config.yaml
hidden_act: "swiglu"
init_std_o: 0.0
train_tokens: 425700000
MLP neurons of a small language model. Each row is named by its layer, matrix (gate and up: input weights) and neuron, and shows model dimensions 128-255. Each number is 128 + 24 x the weight over its row's rms, rounded and kept within 0 to 255. Numbers have three digits each. A neuron's up and down rows have the sign that makes its largest values positive.
A block is one neuron, or neurons of one layer that tend to fire together. Before each block is what it responds to, as a language model described it from the Wikipedia text at the highest values.

Responds to: Nouns naming a person's occupation, title or relation, often the final word piece, as in preacher, pitcher, guitarist, son, President.
L6.gate171:103136138162145132148088158129170165186101143105147133094130121115197144144105161144073127138172132157111141150141131151126101110138150114129121113125100134171105129136106157097127115124109105113115140099073092118141116099148167111177188149121087118146172105119125118129138139114149141123113118155162109131181110161152113109135096177173139133119112140104138113131138088161135137120128
L6.up171:126122111148152115092081144136140148149095152117117107125111153129150130150101091137105142123133137112050108134132096140185155100091116124162118165139112130110141117131142152087099161121116151136132137088136100094134113103139136141163148121125138118122115065107127106135112139118136123165131157132162126129130138134082118137120108122159144093147128132142127117136175123148132167126112
L6.gate252:150111159119132093105086086187116095161120099115133115108152107112127089159137124137125098122109125167116130151124169148123127127106077162107134114165149100149142156147109111076146115169126153139109124090104140115156169146094112133139173171128122150162138106137121100127150108116121130148145111150104141151143108124099069137157097130128102133120150142105139122155157116139181112099121
L6.up252:079127178137105141055102137139113118146145140134177120130113141125151155166113086148125122128125141126131117113125142161102103130095144133155129109139108088161129116124105141156090153110165143132112189126164110120140127169134134125153146125117117176140115135137111094131148133165099122144130142139139113101156085109144117132105179145144166093086117104115143100104135137134134133127144
L6.gate347:108138106143148115131090112130137138151115148119126111099119132118151077105146136126163135140144130122152150081136156122188159130155130114154112116064137145164134151125140167139117107142141089134142128113135116165089167152142153084131127083083102130092133083126108122162151123130155146153143095119158111110131099157133147125118089126141136130126124117099190160122105139078180098134121
L6.up347:162117126078185120106109123141130165091134177135116106130094134109057141126088096134128088148065121089134120132160119098132140176109132114142110158121164121137113104144161155134092075189104095156153107109107089148144154106145148124151119141119111146159142116174111058151129154108114128167128115127167101153132126153123087146125132132093099152139126126110131123110164138134164127110158
L6.gate365:164141163126152098140119152121136105126079172096180155105124122158207136156136152126123136158089124147144148075127090119144112121131136135139107093105132142102113135100129152158117119130138128127168135172159093113129157123104102092124155099157155101140122131150118106097135127099127116111130145153123106139138189160117133145168106136126173095120119158093132079131148143125190142190127
L6.up365:091161116118102118117122122116164151105123139092107131135139117128125109118121088144112136085094100133130072132153102107175133140136091155146094119132157139134116116142126138135122133180124172147174085130148134115140106158133146130083173093105128123093152083092138088121144143119105106113157086159115115126125164100149117123155137101144089096138101125123154147137149106126173131147158
L6.gate478:086095143134140133122099190115132099112133168111121142091127132113122120119106134129081113099124110143124131177095147124172135121142096152137165096116116155144115130139154146132110094123112097124129166093109119120131135125138135092077118147130084156179115108140145088136156131113167130150079087145146109108156086107125149116147141120157095158123122172116149138133147106123137102132136
L6.up478:124115137144107114102106139125114127153117116140116127118142107132101112118129166097137163144087126126078151132115104092132120146144075145143112090112150112149097120118123121185152120126128114126142117143132158110101083108084087065105138131151128166159142136099141122097122070119126103153116158186160138144122093129110109097125130140164115091123101113160108138131113142105114145126086
L6.gate617:132150165139100111112139098118138105110107100129128132143172144110098129125165132113104158129119114145173141122077094132125156146148135139155118184097123132153117152118153145118150161120081115124132126078120116133156144135146113163111120129166111126162139093142119064118149095096134162153120126138160089154123106101074157096166133136142141153126102100096144098146136142134142132147171
L6.up617:171127130122108089138105115113154095111129127146109152079169118141133115105156136096149117137147148122121122136144097155141174144164163142150134139109098119164123112096151136128108115113076150116161106121144148126176133099104108163145148134150107121175113112097136110111120135103155146131126129092167102106141087156078156121140127127122114181152124099110163130158124168109103124128169
L6.gate688:097131162120156154132122079108154122146133124123110122108151119153136124131122130084109156151120130134139101170137157140124104160162139130093130142132100132130131153173133165088141080120109127161173116105140115146148122116100115162130141169099126137159121133118125107089127152157136128170094154117131120123090126120107116088132129150104093121084142161046162108130127143175132099161113
L6.up688:089082142116128137092121117150137152107124123166126082099155142112098126160096132111162151139129113112145125115072131132103140137155120127113111136146152181178148144126164120114069163143138098116089161131100113109135104130098138149135120136138133126152153154141100122060145087120171141109153107129135142155163147118140135113103125121187091166102121110123148134134093119157121159135130
L6.gate859:125122109136109133104082167120140168175114124137121133182137139100157130170091138171128145141124092139122089139145150114120132155120096152094142141169151120127121153135123161126135140115145114127132103116146080127117123092123146150152203137149134100139157097138143075107129129119139183142169119144122093076124073122104114140140165136152107110128152134099114080176155122146122117112130
L6.up859:141092152129100173119097095138093106162117099101148154094150130178158122146097136151110193115140123147049141162134165130103129084160148123140120138132063125121137110137170124144126168172148138123091121129125118134108135174139141135144114178126115112117165135176141110129103082151129141096135099163111191115180147102129095109108135136100159119102103096117149129142157158149109113146133

Responds to: Nouns naming a person's role or occupation, strongest for critic(s) in reviews, also historian, -ologist, Coach, Professor, manager, and infobox field words like Occupation entries and Binomial name.
L2.gate414:075131126085160116106131118121110144127116128068158094187134086123136161141134167158181138139171141127118130183147120154118146148142160087110122127136135168138127091173147129149135150151115078150097136136123130117134188161110144094099126126149105135101079124138129105105165164168097116134117129128134140146154121112111096143122132110114139146112129149109155118140105095133155121154112
L2.up414:106110142104125143127095148149103124126151101107190106150120072111109140122147135136140097130127128168086139146140100124131154154108142134124118157121174155096121126137171155147077118116126071135154170120121091123104130122132116127113090123116134152152108097129124088129160145154101119114119147130083102173193110139084141084129118115133140114151115160091163116117075158150163098110150
L2.gate499:111108154136139074114086117148134132103162170122146121120099112108138142119124101113144128154105132161120128171173104100111088137146144072117140143136137125135090136112113157121113123148086124104133112152147142123122164113130154139132157151091101089164082103141135157160154130112145158151129110104100145147136082132102155114134091131118118118171183194160132101087147130149185138124106
L2.up499:128129165133126123093077151123155076114135134121115141135154124107140129109118126127144111135123101142116106149156128105171134149155157103122121165144128113151144148096144151153093145138125081160149092155151135149100164131135110102138101132084127093163128111135122151119164121172124171145107123082110156127141116130131164145171114128171125146174120162125123089095132137136162122120086
L2.gate721:135140198111163094121135123150139178128115138153102127085099133143119099123137101159129124117081148143151150123156092144143111106158141126169162159154137144173136160146161132123147138103139163102104151141158133158126121145112142094130146117169089105139079109138145114089161160170124129130136134117112115137140100188097132096105127091175138141139153097115164096151198121182111106103119
L2.up721:118149148122161079138126167131153138145132119158108105105131092164142141105127086137162127161065094130135107199118139152083131092133159096174108167160133125167117117118142110117120104164162149095107100129161081144112120121092126106098186105144105132140143137127096122109148116139121116107165115167137112102143139120140134064123092147153111155111130136127115127132120098147101142100176
L2.gate868:131088133098140090101104164143171111167155123129135137150120160110116141143127123158133115131103130177158112131133141196127149154151125108177120137115126119093171165163149107169149144113161136155130119147108115095138128137133106170128120130092168074072113150132148106150135166154127119113115132094140123126134081122125151131133126172138106102144148090103162136160119127156137128112164
L2.up868:134107142120124095139105154134167137178128172123113122119105131113114123156121120179095105145097134137129152148119092115111164160139101115148087143068173117102155111167143109150123156126136133157115102144110128112108174148140152140133107117122147094115078152146142075130160110145101151109137120117103118142126103166112151079124105177144132139154147150085119128143123124189123106111164

Responds to: Final token that completes a noun for a person's role or job, often a suffix piece, in biographies and sports text: pitch-er, bats-man, vocal-ist.
L5.gate404:128125109148109119108071116157125120202147120098152120083122153118144100130093119185137149130105104156121101153097134114127115126113103146150129116159114122169114136175099136080112102150127134124114120115125142089130151125112133133151158135145122112128124070116122133104175146151137150131137104152166107115133087144123088164189102113127136087124125112139073115158153162154144120108116
L5.up404:134110102148151126089114136175137143192150125112145137137115117112140122132081094143161141174127076171130105154114112113162125118141089137134128109174135099175113122130099144073147153117133151143100100175122145115124116150126116114108170112122097120083168094128121075131161153091144188088159127148140126124121130138101116146134122129142162135128132151121129131185123126162144093138105
L5.gate682:108131133123058132141180117134116167109128098106149164116127098158137117148134126126101143157124130158119078115116073093143135144145143071110110141130190143116133149187155221115091131141116123131124146130104129095127136164151106127076146141138166093148147094114111121150112162153093135147101140145138124120106103090119121136165125133132110180124132117119141162139092144141088129123115
L5.up682:133115133104122103069085130150116107139079119088163106167113126110129134129130085078116112114114118110130118139112206115149113143121134102105135128132131149133165123147114159122157117152110129128151130135083114080135157185121125142084098140189129149121108114093152079162176174123101144131135125123134130099113108139115114121144136130118139129121131114118134154096111125141119121143122

Responds to: Short syllable pieces in the middle of longer words split into several tokens, especially "cu" as in eva-cu-ate, exe-cu-ting, imma-cu-late.
L6.gate423:114073148100110095155164087117127141134146152175093161129124093143132121127081112076106142151140107146139120144142132148140147157165137112106125118116089119149146131133149125096136191134118127098123114141117080149147139115115123123140162167099112124111111146128134154073093112176154126133113148128145115129104149114143095123160100133125098136152157132110135169153095119099135108135162
L6.up423:123113114100127103129164118101155108154093172105080129147127127150142163114144153118098166185119146155135113165129136158104110155115143108081113114162106146160122135140113119143149136141144138093147076121115104111186139122115162143105188145158108106152161185150156103098127140153121121171150160137166165117151128108101093125156152125131095128176138128102191131151094130135122152192156
L6.gate491:132083132114123122114135148075134149158124117168111122104090108076141105123111101140179093130121094141143165077135175162097122139118143139110163092103132128120148148117090101142158066134109107078127129214138136141162118122122143117156140137127122176109124144108153155092100102107096153117160118148120118130126134136138145124112121148109113113101125089137139083140124152128134105169146
L6.up491:104118132125125095120147121136143140162167099118116121119135124156176176100130146108148098075159129087086129132114156118102080133124095135144159112125108108077115128140141086146128125112166118129147150169148104089127156104127151106120200153092134132113128170158143132114139179167118126099101108175114122125111128114112112108150125113158105116155108115116106077080134130135115098099118
L6.gate627:085144180117148119080123117118171147144110128156087132171143111142123111136126116137128162134147107143108128146166116120119106150127101176127156134104110144124127119141185147159149142116082136056123150136117158122134168100127105103128135096138123142142149111139162100126139104123140148142120152113118167117111139106109123124115117122104128107162146111100120100116116116147109182093102
L6.up627:090150136164141137143137138123090135125100115147112091163160070158088166099142119103112161126135124113162071133105137126104122156096134165108127155133126139126118116098165133117132086165132138083109137113131142149133138118141143112094166141169115149162142150127140114116139139102077169116128132133109107121150132132124155130097145159076113109128130099114119099123126133152159101105141
L6.gate751:131101133139116151146116126088109113131128114185125111149129098150144184106137157129116117107144095108128101091173131116118137128086124144125162112115109210115098118178119166094157124115117161156079180138107126125120164123129140118137165116105050119092115149126170107138136112142083131133119122137153121135104171171144113107117129160118115109115097111119184084122124110139144138138114
L6.up751:112088113137105130097123116114098115162091129147170110115114130150130173118110166124141161141118125126103111161150099158085130144119121155117120111138158099105128136158121134135191125111122134123126149150104110116079115116154122115076096120125120134144137110115176068180149152121107094141127092143150105152114142120141125121139166130132151125154127111077190080123102111102149133123139
L6.gate811:126086151117148122136103148138123113097147096153153093118165128103146117164092112080140141107118099101114113102144129121099122109119140095150115137094102119096142131140150160113142120158106128151153138147143123162128185164103117110152127119149106120160093132137201133098112135149123119125119111158143114127093099120102097092128142186158128178159088138106089109158111131089111130130114
L6.up811:072116108124133096140126134134097145092099116162131153138103086109119146149127098090102104088135127150107139156097087162099130106125136101135143171105134126101130157116144136116096123113144164103155160139121144115117169132092149120176093129143123096145161141112117148089130129156101107129101092123130152138143103144168094110115128139129150120140122133128102122122160160101129122147135
L6.gate847:143164142166139104160095161109160145142180077127109115142145119117132126139112117158134139154085114098135112090112138133124140120107145121158131164084101130122181122141158125119170109137158096117143157171136141154150132143146136136119133094167089180148138133134127207117118124134112094144122113122136092094135071102114089117142187122116111127137105167102115118085132074147110145153123
L6.up847:133146156095111137149106143114151151123118130141071138205109108114135084152121094098092101102117102115147123131114116155125159099116098094141169123128162134129171135134143131131166160132080134141142163107169092160091105101114126128129126122152150172151131110101107138143146161149127098145155131143161132111129143104166128142129144147174109143140120163084130125098128153109133122192123
L6.gate851:126104171125135090112128088132132170130156106167144171113158165132104115113123138128131118120180134120106137151130075163101147140137113097110126120183144107134137179150141105162115137116095082124102133178145117119123128134087137089161102171137095120131167128096127104139112137140107143121109122136129131105123138148166173142104082128119151156170159093161139117147123153117107142120090
L6.up851:150102179100163108112137136131128155160148109145091091111095114105097102129091127134168107167113098105110164135112174126102115110058195152124135155145099082114115141144137150144117128101156121115199116116146129123108113137100183139164099106113149121137138159126090091154146128139142122158107160142110115133183135154145096122164110131146135138153114090120155118171137131145122143135131
L6.gate959:105125134148137131167124118121125119152153105129122118111157102095103139126125117130094130100143101065124109146125173142150139155108134118093116136145106122146117111120121164140120161122104120130098180088136144142202196178164145136151116107139156111125083158116124131150125194128125122101035106115133131083106166107136128122161099081100134110163121154115129141119145185122115165122106
L6.up959:141093104112157128113124107122114080123141112150132173149167147089122126129124136154124139137091121183090166131163154139107123206132161085147151153171166107085161136114150117082137127135180123115092109110146125143113100122104104145117108128117149106132133126120132168109121143142088120161128185145109139146160104139129150105165139136129163156143129138161090113067134159112141117082161

Responds to: The word "and" joining two parallel nouns, adjectives or clauses mid-sentence (scholar and activist, scientific and practical), and occasionally "which", "that" or "/".
L2.gate216:162147129121131129143085161114112135185106126104116143124139145149188110135119134108107130157164129127113102111125109130124143133098143147140059156124107143131144194113116166104144107099101106152104156157160124156151159104134165152134112135116148089133134137161150139096131154128123121088126108145098116113132074120103120140119170123112104175079115165084135099117163169146120095148139
L2.up216:115122146142072112097092103103135079123159116119148120106120147148090084125109166126090104136107109152154144135149110086094137137102115106130084143121144105117107129126167184146088122116140098119123133099125152174131150123155100126148177052120176137113140144175116168184091105098160084128111137133121153111140136165136086107119137157129134165092140184119108098125139113165095085132123
L2.gate218:176143146098091134076142138084128151147101099164148137102132153147107105133113119145167160098129071116165128160122134117135113138150162143112113057116102172120076090169143127136107126143149147141108134120175071092117162157144143156103143145151152090163125088135126142119144162119144119125110136114115116121093124120165092153165182126097146165140132163127133094149158113132117132158086
L2.up218:152113132133153119102200126082091133119106120194109118098118122124142150143146108101151123103142133100121156133120136157122146133163103082117112140155127151102130079127114110152124143142120138152101119150121121122131107122112163121112088145107142149164136147111147119105112142108149085152145131160120150143163155110086130099128174133103069159159116115101144130160127118114148129152064
L2.gate664:103137129118091146113146138141110130078127130157080138143116135133180131128107140113079124125101143128126119110152074125094138128132159137084135153156145146129135137112112138135139136169120131100102096145145140149156141096171123116146122150134143109078151132127145149128140162139170146123107144175134134084096159131091139104116102108139051115152113130148138092128182117140128129137111
L2.up664:103196115075112133112138142148185137142125133098118146135090107104150122150084128100103157147125120146152110113123102130084168142087193139102117123156109185124135144162140144122115133134131145124111107150138136155170153114168129088151133154152173136140129101110158139135104173148129161105131112149099109101137139150092127101158131089102139141130169120164141120143164119133132118152110
L2.gate937:159169139119110123156120143106150144113128123160125101131172129148078118116121184109159134144143096114159125144142137088104136131100102127124085128137162160115134102133167107132144116123125101082117155105069093133094110126134125140130109147167144108089114145078160147089175170133064148108128102148125119172111151164105132098140132155135130187106097144153146084098119113140127124149154
L2.up937:129119138114145167152143124115088138088139106132149160124144139140118112117170177086128151146167118120125121114140160127088170146103137153168094159088143146130168146124121109173136101114119083095137154123126120132098103137120115155133135144183133085149143178112102147093154120149109170127105093167136111136127133160092139131127119117197109174084118146144134129086136123185114152143091

Responds to: Function words and verbs that set up a following object or clause, such as began, for, of, by (e.g. "began his career", "filed for divorce", "purpose of imparting").
L6.gate32:156160187135127124144122122140131093128098118157101148141119140115153112112160153131119154082107111113155130117137150155111163156102137097181105149136073143087119130083143141091105097138163135131135134128150077075126146169133144151122150126162105095135186126144144109138153105102122124143092150164132136185093095143094148137102125152102141140130131096102153157159128127155067080136151
L6.up32:178124148122090105123111110092144144059110116123067084134147152174181151174122134107102169084119119142135143143136170148156152156114113154135111081097118113060119156115135140167149110177125161115081146137104099109125112113105136189107118151119143111157095108138153124121120101126140142126098138187135130133140139159134125085147132143099127153135148144154082142143125155129123119137135
L6.gate177:137098166101113161137122113124103110137119100111090098121121113150135087091127115141147123122060078110094124113132113134141105111111130112131101170129132128093145123121091159121082127152140153162142156119129127116121136149080120164061108140144131111117102160149150152118122128105120080108164121096131095106116161088073123113086130109106095116148104112133135144164131087167090116077132
L6.up177:154141089163156109100165109190153100137146176130114120145136125129136146136148136139131112107132136122117146126111151147126137113100171093102146148124118124099125185145148154183102104083113111138150088130141117114081128109155119157085155139133125137176111114095136154167136131126127119104125156126110127130089120126098138120123170145121129161106147120102098124149132132165116115154109
L6.gate289:138109102188128133134118148123119104142148148091103094177108122139114136160103133121128114117072118151149100152125124114100133110179099139103129161170133091071089166142149136119127126137110129106120125122093120130117118134111103108147103111099120095154137161128176101163129160182113107154076155122128125098097156130142124058109117160112099136154118129135112148136156100075137136137138
L6.up289:122142119142125111151126163151131125101112112153118155111093118139132130154069134128097145132103144088104145120122151146092127144190126124114126131154164166110141146112186131124113080157173156133104121095082153113141136168139098117127185099120106154151112150102123146101142126139123101149101129076152156144127153096174145148110111094083127134123160153124150148156106113137146143149117
L6.gate504:126120136133124128101167136140096130126098122152108136159147121132135124105110071128113132133114078115134122103107151103149102150134127151136141126150095117122080131175158147147148134134139125111142149093131152135161155125158115118066129154147139137158126146140117108145166146163136136141104153126159109159102140094123113142153111112149101117138091141127151123059145140083096133164161
L6.up504:138130133090146148127160144082090103145125119141090086174126146157170112119111150128127108148133122132136132137117142125119092151120175131125151066194120143133147110118127109181081128107126154118141110119156138116135131108116122066131115143094147156118132106124124122127155129176118140146146127133143150124155090133155152117148111130117097113173103135139116173153134134131133166144158
L6.gate739:118172127144120113115131102151137137094123130129089122146088142149156112111109115099120096160131137121167159087110113091106092115111126166115166097158158148091187093176124125166126102117164090117148153151170116168099155156114102126152180163130123099130119098120156126138115161124160105107090152146133128119117141154158149125097157131126100106180093147170129119095109105182103137091132
L6.up739:135171132115150145119144145148115162120111157123093143142118150154107123138122109107083114132115106154154140124123098114122102115120114102116162098165124161099121134137128123178136079152152110139101146125119140176130164128070169100142159172126121118125131091140151119116116157125149093073097149135124131075119141160157147123105145138136142138181084118167131143134138089147104142125134
L6.gate764:104047115107107150148133112145083161105090150101112166102120159157134135124094141092145141109155144107168097176148096128113156134115127149085135101102142162109123135134092130106144112094132118100131157149096147108131162135123111133146130148106127153075106132126146144106140112146125125119111154101124131118145167088144169103152080143126174149123080130130100106119121106145134110136151
L6.up764:115123097126119093111157114125124126134147150117121132123136129147126148172126120179150141121103085125110134164114170129117175091117132082101141118113124140145153106145178131156098110139157103099120120117148118154122100113085059125134138095122158099123102136127136130133116129149096069143202153126102136093119077156172134092125157097132098151123152127119095173128164124138148133086176
L6.gate788:125123113122162150160152135168168136150087098108100144125117174143100136130112118152093108127123109158123121117125184150140091144155134156191130121151126133099116163151121108096167073125137097129114111173148154130135147107153090115133144158156185149141140112145138132171130141109103137136127144148143107132134131089105167147093147082119100162107133093093121112090112088142142124118198
L6.up788:170098069110100150110116168182127139135147124138138092131162127087140150128117128118060152090108146148108124115107102146114131124096155134161143092133155111161151134157172105108183118197138158106153135136098151147112147089111117101149115134187132125116116117133114104133158113096109148162148124131117122135147139101137118119152150174090104170131117101113154172121148119152093130099196
L6.gate980:082136116146131143145099129150140048125091114131154133124131158137142110128119126122096124102123125125135128109135116124116108143114085118115167131094179141119154125104088091144131167130100096183099118104149134122103125156127114085156142092141121132104106115135137173123129101126145153105182109167092135075132159148130152131122116109149163155147113175159089137118128118154148127142163
L6.up980:125171133093126116138134154159141122148114164154090109124127127147091129093119107161131137142111128156155123136163114132154155131107113150123111138126107103130167112117141143115151123155128154130137129118164123161121147120141148111126125113138088142121120105123146150153120118136134105122100133169112128133102138120132143083109150198132143140164113087140066099163120099134139169178143

Responds to: Main verbs right after a person's name or pronoun in biographies, especially began or started a career, such as began his career, began to teach.
L5.gate29:105143168130140118105136118144117107187101144148136102126114140079144179153121088114137129171127127114148096088138134068093102150118072148116109103138138170097131168154094094157145105127124156130146084136132136108140122155106129104096113121099114093115110111113127174107120118126099136132132136137131108106138119161125133129138142104170142101132130112146104138109146150105148172138145
L5.up29:112128145128130157136124088160161115120125147157074142132110094117149150100149122136152124113145151105121063093150152111145114098131120152144118135146169170125158190125145124111083119113142142130139109127148086137126110121145152159080105105162125128126120122103139128088145150094115149124142137143120156100087146161116127116156110096170140107144103122141096151138103157098128110145137
L5.gate933:117122138142125100147137099142093119111120098134119137100106109135213175161098187141074128120150165169144134112106115126151095137102109132124115124129077125127129125133146120112136119118132105144137178064127121139096112103153130104123161145114114131161135150125171164113101155153152157144096129110120123103086144103128140137136124052163099102085102151146118141163114129143130110192119
L5.up933:165120092130156125115129103158125131080128154169107083151155123101098115125118131145123179165128145109154107121173155112136183092097103108132128092141113127092133083166139190153117137112119146145138127139116112182105104137097102102121116113107116143113057132150143112146133090114128098121130102128089107106146112148118087142097133126146159134127135119145102124111132142109130160102134

Responds to: Short inner pieces of words split into several tokens, such as dispen-s-aries, en-er-gy and disprop-or-tionate, plus inner digits of numbers in tables.
L5.gate584:112099111113179126120147181098152108134159132116104132130110139120089122102123102126181122127102131123110182099153155137125090115148156091162137139116167128119144149123124154080124120160125141140094133103116104139160140116116083112136151109125118113134123103122148147133121149136158105133085143131147095127161124122153116136098118168148123149116069162139127125106152128108160163162139
L5.up584:113163112152147089124109121199127125124118141130092131115159154116121134138135156105127124097140069146123149127101112149154107165124114117130151129113129161147137144166141164127145139099136154144162133141058076127139106162133155124123123116077146135187133156134136118150129162153098117149115112112131137169143161165130086129139139138139128117120115143087117187093146137138113136131134
L5.gate633:124146103147146121095115116127086109141108119128090133119144119124095135160105140081188126145103107113129136161111150158115096065111102138155199149115130174081116118113127153118157095136176133112131139109148133083110138139146095130139169107134151105107133112121154144085146138154171103140125079119114163086100156095165114119076121126115110114150129119135124121137130118151126148162115
L5.up633:110115092122127135139112131126131090093118118107078145120139102098079178116103155113135102107118122128173170125067148158103130122083126097160118097135133097173116098152132103095143130151160122159170138098102106092109122140110169156170176162118117127131141135151095136140108118098122129134056107115161145099132160161147152118083137105133114136136131150110140103154129141164065146091112